From a checkpoint of a small transformer trained on Wikipedia.
Size: 15 layers, width 192, 3 heads of 96, MLP 960 GELU, vocabulary 2148, 9.73M parameters.
Architecture: LayerNorm before each block, rotary positions, biases.
MLP neurons of a small language model. Each row is named by its layer, matrix (up: input weights) and neuron, and shows model dimensions 48-143. Each number is 128 + 24 x the weight over its row's rms, rounded and kept within 0 to 255. Numbers have three digits each.
Before each neuron's rows, "fires after" lists the tokens most often just before its 100 highest values on Wikipedia text that the model never trained on.

fires after: " l", "pl", " str", "qu", " L", " comp"
L3.up716:124107151111159123100139129135194098118103130110115137139149137103116101089113116128175154146102101137149120110151145144157148142122100135110104151123109140112135113123162159139135073099145144131101102143107138121087119105159152173161088134126162115179135135118153121123094200122154121135

fires after: " C", " c", " L", " K", " M", "ine"
L3.up927:148129175116166121153131156155114130105139065152127078112119134163148141181174103116121095162116129139133127146113135136160135099112086099129110162072097082125090130090142089108101148140100142100114147154139134130124137169125130166147169144125140091119115152136132109125186127094126109106

fires after: " the", " The", "The", ",", "|"
L11.up132:109085120128089138113159138118140116135125128116129099104193133168140118124115139163105104147130119144143128125154128105132094118099116150167158163141093101154116122157151098133132119100139113154113162081153072131148177109070109103135138129104130111080126130130145101157131130108125126138

fires after: " O", " B", " V", "b", " p", " P"
L4.up890:147130129130131111131126127121139132164118091103123101120110161135118114100133147138109151133132168182124100144095186119135152094132119129114130144121136148118156183125129121169131155202138136108092115134114098104117145169113097118113152108128122127114137121113128124131127147128164043141

fires after: " S", " F", "a", "ou", "r", "|"
L5.up402:161160092130113100122112152121120136130128172125115132133150133135108108158118106116148160137156110173146126125108143166139115143152141128105132128139105115158109135156127128146126127102133179141101086090119098121106146131136130136114083157085194124116146157154121101119109120141147147167

fires after: " l", " Fl", " L", " ch", " col", " fl"
L3.up239:117082153153156114147170138103180161112121136118112133086156145110153162091109085124142163128115108131132127122106155113174079112079116107114162148089123135134113137153134107092140110136138150163128123112115119133134142156155123126139109079112106120148139183159119141174124182137120134090

fires after: " J", " S", " Y", " E", " e", " G"
L3.up674:110143120140118144071107142131152109132141149129144134127131127133135104116145129130153125090136151131129191119100147120118120128147170127101094050130166104108124161157148121113101124150144097147111119160135055108106146130118127155084132099183120151090143113147092148110087128150133093134

fires after: " |", "|", " act"
L12.up229:148114141100122099117151108142133138146105126096120143147153123152118130120123112186091112080130097114130126084110157121160106161104118150088112148109121116132169144105152125124152148129097101100126123145148086124149133096133162164125137101140107118105115106128096151122110103144134094093

fires after: " sub", "ub", " p", " b", " B"
L5.up528:166148156156127134128127124106101135122147101142145126127071168128142106117144107136134118127121129116164123102121137135131133158147109119141135154132112154146105146129108142160159116053145135113116141117118141171126113158093138148137131114146130123166081116157162131145133129174116176126

fires after: " S", " s", " St", " G", " O", " K"
L5.up517:123158143176074132108148146126136117121118125133151119130152112116123128134113107093152116139121158181108150126101161126176100144125135112116116113129145138179115130079136161148088106133120115117142131131148088173117128171114109143147166129121086129113150098143121162100121101155148099113

fires after: " P", "oc", " V", " G", "V", " v"
L4.up812:105125118161146093129062135117149108137082138114119162139141133134083157123094117159110165153140148124113111108147173141087147104140154136138077147114123174137112077150122194120119102091137173129165143143114129171104120136146118120095119164130153136083147115162133115114078128162078123172

fires after: " M", " B", " L", "M", "om", "ull"
L4.up939:153136104132103113141133157151153102139119115100156141119114139134145094172134161119115114153089152160120121141109131117157121083088103100121050138114135176121097120117158126151158140141165120122133149111086160146109112135163129116155135133147127127120118167136116094159162130102136120118

fires after: " in", " S", " B", " Sup", " O"
L5.up743:123128090133089167147133118143117138163141108111099063119118146119166127114165116130090121139136129124119104071155117133082122127161077156174106121088168121098121120114107132132128131138123134191092093125107146149102094141163136081099148099132116114142120143122102090142166110151151161103

fires after: "ad", " D", " s", " t", "D", " d"
L4.up600:140119128062131181167143117075133121141096151116112087144156079104154110121161123148127125149158114107141137095126120113170122148131106117148087123121138140130131130071100129098147132090103120138121124110148132113128134136118162145124112121144144096140133089119180143153105114083128130121

fires after: " B", " s", " b", "it", " Gl", " par"
L5.up529:104147122106136123132112130176180138138157181136131157140184137126122114090150141151141093150080145104117125169153139196134129086126088126144105128124130116126114143133150149128125099128126127113114138147169095153122135159120142126149120121152175114091146149142135101113112092118200144118

fires after: "O", " O", "E", " Y", "A", " the"
L4.up251:143115154117109117139100120094120137122129127118122130146090110163154150133132107142136147104121101143104092137103101145109103141129073157097104091122136148131119145159127113173111100161141110179111079156115097144169151122137103130137136154127150161080106109130155148125156145128083144186

fires after: " B", " F", " M", " R", " G", " N"
L6.up1:140167097163155130164103130141139143131146152110145108113093135158142157114131119132116127081084133146129112124135148158088124100087105141115127120167116116122112121167111157149133111106107133126066114119122120128175126147141180140152144124124153103100119123127164121158110084124120121156

fires after: " R", "ad", "1", " I", "0", "4"
L5.up606:140160190147111100149124129152158177152131119122141119167154132131119124129136096105170156128139108147139151138155119101100108117115146092129173140109121140162124154094168119143101140084083092129086153107110134167146129124107143141126145143158120147126146128126152141121123115106153152135

fires after: "b", " B", " pl", " b", " dis", " l"
L4.up866:153101139084080118129167121098197139094136071144139102124111155145127113093159147113115121113163136125112143140152171170120153070108118149150155089105158149160152129155085133166102148105161117117088122144115121154116130115128139171157128126127118135145139135119140105129142111153158115088

fires after: "h", " s", " S", " bel", " l", " B"
L3.up144:100111122134140170122140102170129154144162144136106125132150143118170095116148087112139117131108084148175090114056143128101092170131102155106085109100163093111108191135118138135093093100099155109132121093151110087115098091100161107130115127173088161134122121136129096119157118112117139118

fires after: " A", " Gu", "z", " a", " o", "A"
L3.up886:099095147179103159139132142119119124152138131147147150159131126113106158132161118096109121117144130163151143130120109109132151111092071135098144138146167097121172140129092134156162125104117125123101131148121091108147148173119135113102110133134118129145130118134123113125106132143095117150

fires after: " t", " T", "'", " A", " Ad", "|---|---|---|---"
L3.up432:139095134174169144133092091097083140099120150122128163180137146135134086126126111119106091133131179135152118126126130104173106134082132145157145109102130131136117089124126113119102121163088121131087110160099149124117104153135125149161136156134114116110124089150171156149143116083096091142

fires after: " R", " man", " Bel", " be", " L", " l"
L3.up315:089164108123151176096164139130173132106097133110140115151113145117144121098132146103147171135145116120108112113114102128122192139122112138127089122138141127107173129110124132119105125150151110116124119116132134096137129157140146144138061109121168155108129128122166145117118114116145081109

fires after: " ", "-"
L5.up25:152128127092108136158122123131172174128145120105121141115153117112133139135091148138066134096177149115094141117140110104105097114097102132129148097117121149123098129131113124122160135115147069108090122098134133182122107119094115134106098153141103182114142164102156134158165103162159110089

fires after: " in", ",", " N", " |\n", " B", " In"
L12.up883:140146150136084135165124074166140120147129123114125111113150133107168147136138147091103101137136109111120140104153138112154115110138128113127157134094147090118159094144124120127162111157075089155121103132123101148125131144125115149118133111104106117140162127135134133120126122141133125106

fires after: " pro", " st", " con", " Pro"
L8.up158:113142161143166091140151160137137160153140111185114127142130121109110162161068114105092160132139116166088163077140118137145112172101123121114129181106140127138103132139151145120111112128059145138132129170152114162115142140083139079059101150130135152146150126156118161123116143121126090172

fires after: " ", " (", "-"
L8.up749:138064150107144131164147131114149095126091097156115144164137125173104120128176117133148137143124110122171150123131083114106117111145115158114135159139181175096105135096089128165158142102157129130098160120112136129101114073126059141147132123183155122108137147110105128137101119142151164106

fires after: "ro", "p", "iv", " o", " A", " sc"
L6.up26:114110142136087095132140147074143137154109133153106117092148134100123148129125121116134125110134136121167123123125120113150124118112108080115129129166127098105166171125134161067132127163127138105123137165102105110122096138106104128136134166166144091129090147150119111090119090166143129147

fires after: " ", "–", " $"
L10.up108:131083109117110171140134155123146092090103097157116108161140121151157136137145117136105142101142153142170161169123114151095150123152105142106135121147164131117151132135107076111129111093095134131122137093141119155092088172117149137109139111119175131135139121139150151141129151088141165124

fires after: "20", "19"
L8.up370:105157162118129134114116102152125091135147164156097159127125132135165131143134150116125118079159089108140184162133138122135148145117120133107136125088159135121126139132177156125145149125163130085112147147116088120096067151133103094149142105159129176101135089135135104106119128106112150138

fires after: " O", "O", " Off", "19", "nd"
L4.up11:135178114146142109117116127132134138130104087127138142110163113140114148146117128128121147107116087151109139163128131150106134108127132091102150158158141127133136141140104146133093107146110131123130119149107129148134107135133095085128153101111159173121130125121200177104165153162078123138

fires after: " W", " J", "J", " K", " L"
L3.up176:102098193124104142146112152098153128104092132074172154127069154138099143098095123115141133093103118128076142127129123080118151142117106140118127137117113087129126182122139136147175110159111133137102099090148103130113091132130116131130148116133132107096112153116175093112120139104160162167

fires after: " B", " b", " H", "b", "l", " h"
L4.up690:134116143150110145133095087136150133131121111165143067124134162144165094143133148113143114105135148123148129097139125124125097127094124132175126163101149113069132119118113197143125135158164142106097157160092114134103136101134153117092124094158123159121150145183125162149146121130108128098

fires after: " H", " h", " g", " C", " c", "h"
L4.up561:120120135182143142100113062107157085129127074135149135138183080109159143120126125092104127135109092103088129106130155146134105138123125103139143123119130100158089129177118093132113176183094183097108130162139107132121121183142126132144120170121135139129131093112122149104137127122135094128

fires after: " sp", " p", "p", " comp", " exp", " Sp"
L3.up816:108103142134150127153174146074150172119181124088111140081092165120139138131133139146120133186156148136136127138153144140111134077143159124114164125062118094126122115126087108135125136121120178057126110153095158145116174111147114149148135157080116101136099108112139110143108137121131082162

fires after: " con", " pro", " d", " Pro", " inc", " c"
L3.up159:074158152128149114138152151121144149183136129145153073150134095106094111077106082108130140109155107151114148112148147114177127159135117103156107154108155131198133125136144110126103152154104150110166148136083141148123109123117118149176156131108141154176120126100128146107124111143125113116

fires after: " c", "z", " d", "c"
L4.up481:135084091126141139161155123136143166153119121122148121171115114169079107119128100165119093086148145129113149144097084113145109098143117120089114116148106133162185140107118204157122083128128148087118132122140137103111123126139108139122105150132136113116095141131122107152119112163130130108

fires after: " C", " c", " m", " w", " W", " law"
L3.up307:137124107152119131104111154134129131090121130123177090172117110107120101123086155136155132137112115089144145133168135103145140114153175147098147120082121128156116116134137157140113109116116162111158099125108140067150166145103127141124054135124147088117130175148082124070109118148136124112

fires after: "iv", " p", " ob", "p", " C", "op"
L3.up801:130167118157119128146138157141085164129167127146084124120119151097110163114132112150095169129156092125168144098122142110149133104102159120112146167069137136136125131152154174105112137123132148105107157111103109123120134127142112137174126103138062092118132121104097142100147135102101086154

fires after: " L", " S", " C", " I", " A", " K"
L4.up199:139099149169120132128097122153130113169113146119140125172162123115138131102111157109143158097095088130120129144131137113148156132130114144096129104103146111123130145117088097120150069135105140131103105101205156139141133067144122123085130168178154118110146130103140116136131141096130122142

fires after: ".", " B", " ", "ar", "ch", " W"
L8.up491:125148144126154158153129145157103138146124135128119126121072165158104136126123118129084120102132142121151098142079172105120102128126116153142126132166129121150119122127167174154141106115123104108147075141108127104086142148121125151095110134152102137128138155135147108113111092128144175146

fires after: "e", " r", " Z", " c", " g", " pr"
L6.up542:112149118132119165128091133128173137122115090164101138121149061070103154142099143113077128141107127110151181109136112167092099130103122109095147107143101102139099171146142156159124135100094155149146118115108155115131193116112161144130156172138141128113158122164114108069136136138139122126

fires after: " ", "1", " as"
L11.up269:133164115154128133131149114134154128089164161100151149174093133116153156142165128120116100152142147137130123129161136129197119141088079132112162114126073162112147180127147148147108098129081133127128120121146128124098119107118119133147145162138113138133080142131114133131158103172122129080

fires after: " B", " b", "b", "B", " D"
L4.up285:118154067140129152152092098104140097143123126141160095130137127154145119151124088160131129114110114109123113177152111184135140105115148102124081056095130158097131162119076128133141121132176083110135139123159134141147129110154114145072129134149090121118120151112173171128131090149134090092

fires after: "p", " W", "ro", " w", "n", "ar"
L3.up459:122105178127111123141144171133173173120122141108117135116128150126109138126117121120160086199135090134147103134127175104093105119124138132133134124134129138123114083116090128188111103151118133111149142138102155077097144126148144125145173102099104125126161111102160112114135130140133163124

fires after: " D", ".\n\n", " d", "D", "\n\n", " |\n\n"
L4.up55:198152113126081150156142117123158133155116120140139100154113098123121095139148169145130138097171108147098104122130101124134144127134134141166096144129161126102163101138118106142145113120141095135071136124151152211151112118097123155142116117155097088097114116092147104091106145089123124104

fires after: " m", " M", " P", " V", "M"
L3.up949:124122120117121096105127192129151106111117144130123134110143150187148098142136188111092151104114142142130127124135121135136160118114130111092094133099117159113118142093140132144147163120114142092136127155098120120144099088156138130062178102082111133156094109135128125106125114170150125179

fires after: " inv", "v", " eff", " con", " v", " sp"
L3.up437:160139069087145098136149159136115099121169081115146134109133114122130157113127115124151139085133151148111114127113108121152169095164134150146146137086081105105119100169138132136135126155110161098110115132112096117101135131119182122107148152064104136118112172109114138115104157143143128159

fires after: " c", " C", " p", "-c"
L3.up105:145127136182120137133120133156121137131167125137145138112141143108148091150090130125142125158113142143146126115104155135177083099154085121131114145080115136148147149154118159103101182151135123120140159096094138093105100131103107177124128155129126072114098134161118140098145163160121142141

fires after: " ", "-", " (", " sub", " cor"
L8.up375:169138148136148131142131121096119116123171106138097134130107140117128170130132118137146145168157135152102127109131100092168092161162116129125088140163150135108108133140118091148069092109119132136115135162098098165121077169135121133136144154167146112147073102121156163088151113121110164156

fires after: " b", "b", " B", " l", " pl", "-"
L3.up851:108111180106142131100159138153134142121138098113110119105072110152128127122153123170087072100129149128138117118117145105105099140101127157164104156102153124128117156122085166134151118128149085112099096118115137145140129149140127144073122105149168132152105119102144160169130117110142159137

fires after: " s", " S", " (", " th", "our"
L3.up455:111123159179093121137150120094211136087114118139136160149119121096110141076139117111173134140143162113097157098122134154153131103164091109131096111129113116119119112151112126132133130098126134120161087143129155155126078144134138093128145158094101130094132199120148121138132102086114129114

fires after: " B", " C", "R", " R", "B", " c"
L5.up56:110146127163130150143121077141174088154121153127126117142143124121171116154147145101094096163135146152105130155111173138123124118132139093147094143114125150125153144161085156146093103080155131129095141115154157153152141122127177143110145122138139107117174096135150145116133117141098142130

fires after: " D", " L", " c", " d", " l", "D"
L3.up5:091123108104145138131108132142166130113121141090127135112142107153131101124139111163121131170157155126104139108126156141154156107120098128093084138047119113121127140146130135150118063109144164124167153075134121092125139145150132170116133117125159127112141140144131107120158181132138154122

fires after: "19", "20", " |", ";", "ced", " "
L12.up340:144136146115144091143168131111125112076098127124136124159168109161120111171186130135054136122108125117117146136111090126140152134150161165111073148160082170142124151141099105084152123092115134095091121127164122121153139130164131159094136110124145148116115139126145135116138113102142148105

fires after: " A", " g", "A", " Y", " m"
L3.up543:161173147107086128131161122119115086152133156127120112157142145139062105125094121103110121123145165175109127146091149142123089114096170127123130140120158118128126124129157129125146120158122100106123123094133099142155155135077105139127105103160145102118110113108133118114155137139147160068

fires after: "H", " S", " h", " p", " H", " s"
L3.up223:122111113134156141143109120085161132159136122123140129153173093152126133161120142072131139171139151139109166125133163114158146116152109127128165160090174121171127130104122160163147116102115135108130138157118102124132150109121128099140131122125138092088128120094138119096086101120126138112

fires after: " sp", " p", "S", "iv", " S"
L3.up295:124121116109124113184190101110135129101135161191141157109114144104097127127188122106135139171179116121108100130139125103174166117186103146128122164102145132119132114167105139153120130108142150165120166116087125144135108153115099116157157109100112129154154097126112119165137149094108106141

fires after: " M", " m", "M", "i", " f", " ref"
L3.up22:157141144095122115168072156088119133154100141106142099160121106154097136140104152116132097154141153146125084117105154142113147129138149158047140141132139137156137141164121114091094107096110167129087135140151127114100120144117140108131124136145109146129152147128138156128153089162134137122

fires after: " p", " P", " T", " B", "attle", " died"
L8.up245:175133121130067124122183093136145129112089091155147120155075142158147082158134098111116127093149124095155124171108164137127106081177123129162184150137116156117110143148140136131182129118118119123130111113099146151132078141147152126162128112102116104131101123110113148177133099136151099158

fires after: " h", " H", "D", "|", "E"
L3.up178:096124154117165137148108102123150159168121094163134156153108095136111111173141110126151159117143132147120136110091131136144154079118117095121125137123137129154119131117148129103160153101150157151121157119105111142074192121162153140099131080165138127155101143083086125090157098115134134143

fires after: " ", " (", "it", " R", " N"
L10.up751:170122094087139124133099129105164144087150137178130172160098128119122165169120168135135128125171164147150108127125128113152126097133092153102137114084158177113143125126126118126139127115072137137124122128122137094092141140089167147124124155095109139135108126167137141119115107135132086130

fires after: " S", " s", "ra", "oc", "ou"
L3.up593:094122120156118113106107142183103078122123157108112133129174148113104115127164097150140096126100173084099140130103141142161150201144106145142132122147160122125110147120125135116098079091111142158140120107148141095121105125093120151127111183142158120134151125132152113140127125121108163156

fires after: " ", "-", "===", " (", "–"
L11.up190:135086162100186140126123123113124112108116093133148106169117093170151166123129138161140175114140163158157136157151152116100125123164129132114127153103215144115141111115092110145083123130075146146130118144108116106108122135122126117119161135157111110152132149152146108073098094106095115126

fires after: " c", " Pre", " was", " sc", " l", "-c"
L3.up245:117121107134113119154126146145151121131100126143114129156147121122097104162088140133092157095136170111131149110131169171183157142144137134123121076146137128130129091141078146135117112090094108091144132106096142118127122134169150169132165200147150103132122102098115149118139160134129118134

fires after: " g", "y", " J", "av", "ag", " G"
L5.up63:121161108118149116129121120134127142087126162096131165150163164140114171135133132109116137089126175105101139091106162145132145129134134108179129106113148122093139204169110131115088129130124142157145180145126134136133106108119118154121172113139146143106151111129155124140143106125131142131

fires after: " the", " S", ",", " F", " T", " L"
L11.up74:161103080172100136091144162101114118110126129095106087160125138124130105147106151147162129108136147102174141128110154117190121150143135138166144130110104162136105117151125091109104087162156164139092148081125116141121161158152121144156168118093149162108127158135099132094139132163105104155

fires after: " D", " L", "ind", " l", " d", " Year"
L4.up269:129128123115121117111137077158166167145114139120144104152140042134092122142101118131139107093143124143149131119085134133159101134161072087100138103131068113128131138143140154101085121174141124111127093168192137140148109137143161144090123144119132145148156127134124133094124153146137111114

fires after: "-", " B", "–", " sp", " Sp", " b"
L4.up373:083121148105142117169116090099165124152149127135104151138158160149133155110127115109088124140155154148113143100050095176115095169129131116145139118127191135090119131146084104112124136151121079136129134138154158144141135180116116128097151159125129110129112100124163088126097145135130178107

fires after: ".\n\n", "\n\n", " ==\n\n", "Ch", "M", " M"
L3.up56:106157127072135135152175082122173154100151129117146136146116123146059124128132128125102148116168146139120132133122155088133139096090131105112104142112135109126139147150066093124109162114081093127128111143104158174132177101143095145126122130164094133107106145135106115116129118154132114113

fires after: " O", " P", "-", ".\n\n", " H"
L3.up381:143153128150130146111189137100133149156126153114162148188057141171113108135118058105105121139139152111125142121144127111117150113103104144079145182165156130136114123145141170118134108145119158119145124157127141162095102127146127063151180113096137101096133064119142164126108128116132128122

fires after: "arl", " c", "c", " d", "cl", " a"
L6.up187:111159095138093161117140098173126130133133122166121106157082109116101128106088141091134099124121096158132137143149101125139099112146108124177156121124147122137099152100167101152147124150129091119113142129100148120085110115123127157177165132103127162122131135149117148099143147175107131123

fires after: "20", "19", " ", " on", "(", " R"
L8.up675:160147158087167125139122136127156109114169158155108132155118117185162139121143151119085134051131143110106134156124147155143103092180119137080111137142160152144112151126127131124091089145125144082154110136098149092132154105151121117147132149129171127111095088076120091065127128113163149131

fires after: " D", " p", " C", " c", " d", "d"
L4.up31:128118150086089126157191145129163129143141101121126104145106076127124107148073120165162082121103105151135088149146144148137127133179117109088140162107118130118122139095126157151107053112152102102150130137113121117119112108180124137085119133128172117142128137126103101097080102175139145085

fires after: " b", " first", " B", " second", " g", "B"
L4.up133:133120131132136116139115098134140131127142148169132094108131131127136105153135141110163100097114112087122163146183128130080119088098090153139137119124135126079109170141095119169118127129130103094109139142148111106138080149147112177110120132133138149086114132107107128106108120155145154085

fires after: " C", " c", "c", " sp", " p", " P"
L3.up784:121141109139141127129155117135117132162145117127122146117156135119071092139163102110109176115156128100112066141083110136100084102138097150135119116079098108170144111094150175119127131133147127123112102134158122102122143123121102131106140170154125124127100136123160104116115140141141144123

fires after: " sp", " l", " Sp", " p", " comp", " min"
L3.up755:094154130137150107134113158083135158091108124132164162097142142144138131123123146112117146148131164144170140105128123104127144151143127147166137194102171135143108125134069104127118115126115116132133127104146155158133075142184109134156132125106115165139122115128157127160113152148107138154

fires after: " G", " s", " C", " g", " gr", "G"
L5.up319:113134149105095153143106121145130104141085195130138149115169124083139156146142116122115129109118130122088127124133146129158136118096114105128139121099121095120131177138096094115109153138120111134136138085148135108103124127087141153178153130161129135127140125161135132088083139091144158124

fires after: " C", " Gu", " c", " I"
L4.up626:153148149127072135128128145160111153125148131138148134170074129130115105096136113158121122113095122174150100112124123104149132107114125113129119152107106129135164153149114147141085108071144125120097179142101166144146089096120137120139096152122146088121161099115123143118076068116139130174

fires after: " ", " (", "-", "s", ","
L12.up410:150157143125171165124156159164163105084097101129124129099071154159152110118128099125108134145118136139144135131160157146105122116148109142129081120082153122084124110106143117125124157128086090114102098163125090161160158117123123156104161122146106111165128134114128104102153139100108139092

fires after: " s", " n", " S", " a", "er"
L3.up804:106117111135075151099122114119147131162155139100133152173116140116113130100144107148143126161115129093097121112061131158143177102165088132150148082172125112123116125142119100114131148121120133149100132113137141106187139161156114128113158133103101108120121145152134099158092127105102150126

fires after: " B", " b", " St", "b", " S", "st"
L4.up289:164092119159157124112132139145103144131143117181173113133116135139110076099106098156140144129165130109142136124136110153078145139152117157152100142137114148104071133105165110127130121082123112115125132104139142117144079180093164118125103140114102102168091099158135079117161118155163113099

fires after: " Pre", " C", " c", "c", " re", "ed"
L3.up519:143132110117119147122118088139101144182154149150126145132167085149146113155082112147128149165153147148106124157074136107184130135112133144142123113143104105086150115131156096122105122110113125156101089104102128176102126145080184126146129119122111103166148141172132150102141118128142128163

fires after: " M", "h", " t", " m", " T", "°"
L6.up461:137124159105133099192130141117115131136136142147120109146137098125095131125137162101095118078161134138165123110167118132133142136164139131126114133107119140104126137130123146108127120128098161136127153122153137105121173117117112134130075162153098110105085141136134135139118109150111134134

fires after: "H", " H", "g", " h", " G"
L4.up410:125141151139172135165105106124126148129141099131156111131095107140151101145129107124143137153148154116121158095138126107132127102159126160118106178108131146166082133135095108101110115130137116112156191142118111146149130153143122125102131095156118160141071155150163162084136134131111060078

fires after: " O", " K", " Ch", " B", " L", " m"
L3.up401:147144161114147139142098089139137127132109121123155085152122134143139124162128134155093095104097137194103116113112146133089131135147098147079122130120122118096061145130180166134157111150084152087074133147134118129126141144091130125096131118123141132127140139140125111133132112121161128115

fires after: " Pre", " art", " l", " Play", " Act", " There"
L4.up701:094142102112125108137114105114158124102154048174109109120140103097122121136125139098105114071181165159091098119121135120173150120151170110128084119165126129094137116103108113147114137113130130123118119133100113161077121142121138139130148168099111112155114137120145153112112129134134158142

fires after: "ch", " Th", " W", " th", " bel", " w"
L3.up31:115129130115157167177124128128133159152109084150116146110126154093140141075126164122134093164120115082149099159103118079110122149138160156147143142079125131146109138130139126124150138142112108151129160127120161126087136132147124147131124092116081087149114162119137127088116123105131177138

fires after: " al", " ar", " con", "ug", "n", " cl"
L4.up691:117172115084171157148167131173117101131132122135101105124139096115118142127172110123144099138110125150090097127113113163152105103140101118127090152151155139139153114130106161096094137104140133131061156138109116154144149101120136116138108133150137159156142132197124153170133065163132144141

fires after: " S", " O", " K", ")", "S", " Q"
L3.up80:129115118100140089110134115144130093070091171123118118139157137125094153158197089114141127156123161139076089121128135116132118158111138160091133115154103090111099121148131157141151129119136163090098111173131128111132109129104141149170167096131161139099169151112180151143151098115118148090

fires after: " T", " t", "T", " G", " J", "umb"
L3.up719:102140127108184159142086102139118158165105148144159148130156104166114167093141132094131143160095195115123136128121138162140127151106143121155123154083118135110098139121080130098118156135103100107103146145139091146134138141122126155140117141126150109123093121136177137123115131099129115134

fires after: " S", " O", " H", " Z", "u", " en"
L3.up119:109100101139144149118173142153125121111114121117123114204135107119129129135139055088152138138154149145154103158110116154093148108123143135087110108146135134094091168129130152108138122147120144126156109155129146083139087139142117124111113161125106140112133131161124135123090186153140115088

fires after: " ", " I", "o"
L11.up79:140146157131128167153126148122168115118123165083121132156105115126133133139129135103104150103152119156147136097134165103140106152097115106112179133129111134171133151092160132052113137104108084119125112142149150173132101102142114120113129118112141135149145141136132151153184109144147134131

fires after: " C", " c", " p", " ch", " P"
L3.up228:126109174172154126140135113131143117070144125102154166132096129125119149090122098137152118178146130156126115103096093124147108092128113151139118129089140124169084166171142140148119143115118150148108119103136166120086125139117176134155152100134111104109110101127128084120120131124133157183

fires after: " O", " D", "H", "o", " H"
L3.up574:127134132152116172142132152135146115111125143110109089186168112111092081140096137131131108161153125148173108161071153086138117120134165120080135173152147116144095142102162111165128126130163119129116179149118100111136128118119103123123132094141154169128119129121140131080131178145163112067

fires after: " c", " g", " C", "C", " St", "he"
L5.up377:190145119146115110121094095101140114121152116144147133119150099109152118135113135137137137123103128112062139152099127142144145119163109102158142129074121111146132105135122096111099150116156136112126115126122150083065148131108130141166107140157083127133117140192101130093112142150190125110

fires after: " m", " M", "om", " L", "ok"
L3.up340:111103130135143138145115146125125125111106167096107075155121119110123112160129174108087120118102127160102108131117167147153123113128115098104075143146161140104131127112146137163163103106161116108132146140145078134151103128142127158139124116156147127185137116094107160118129122100114165127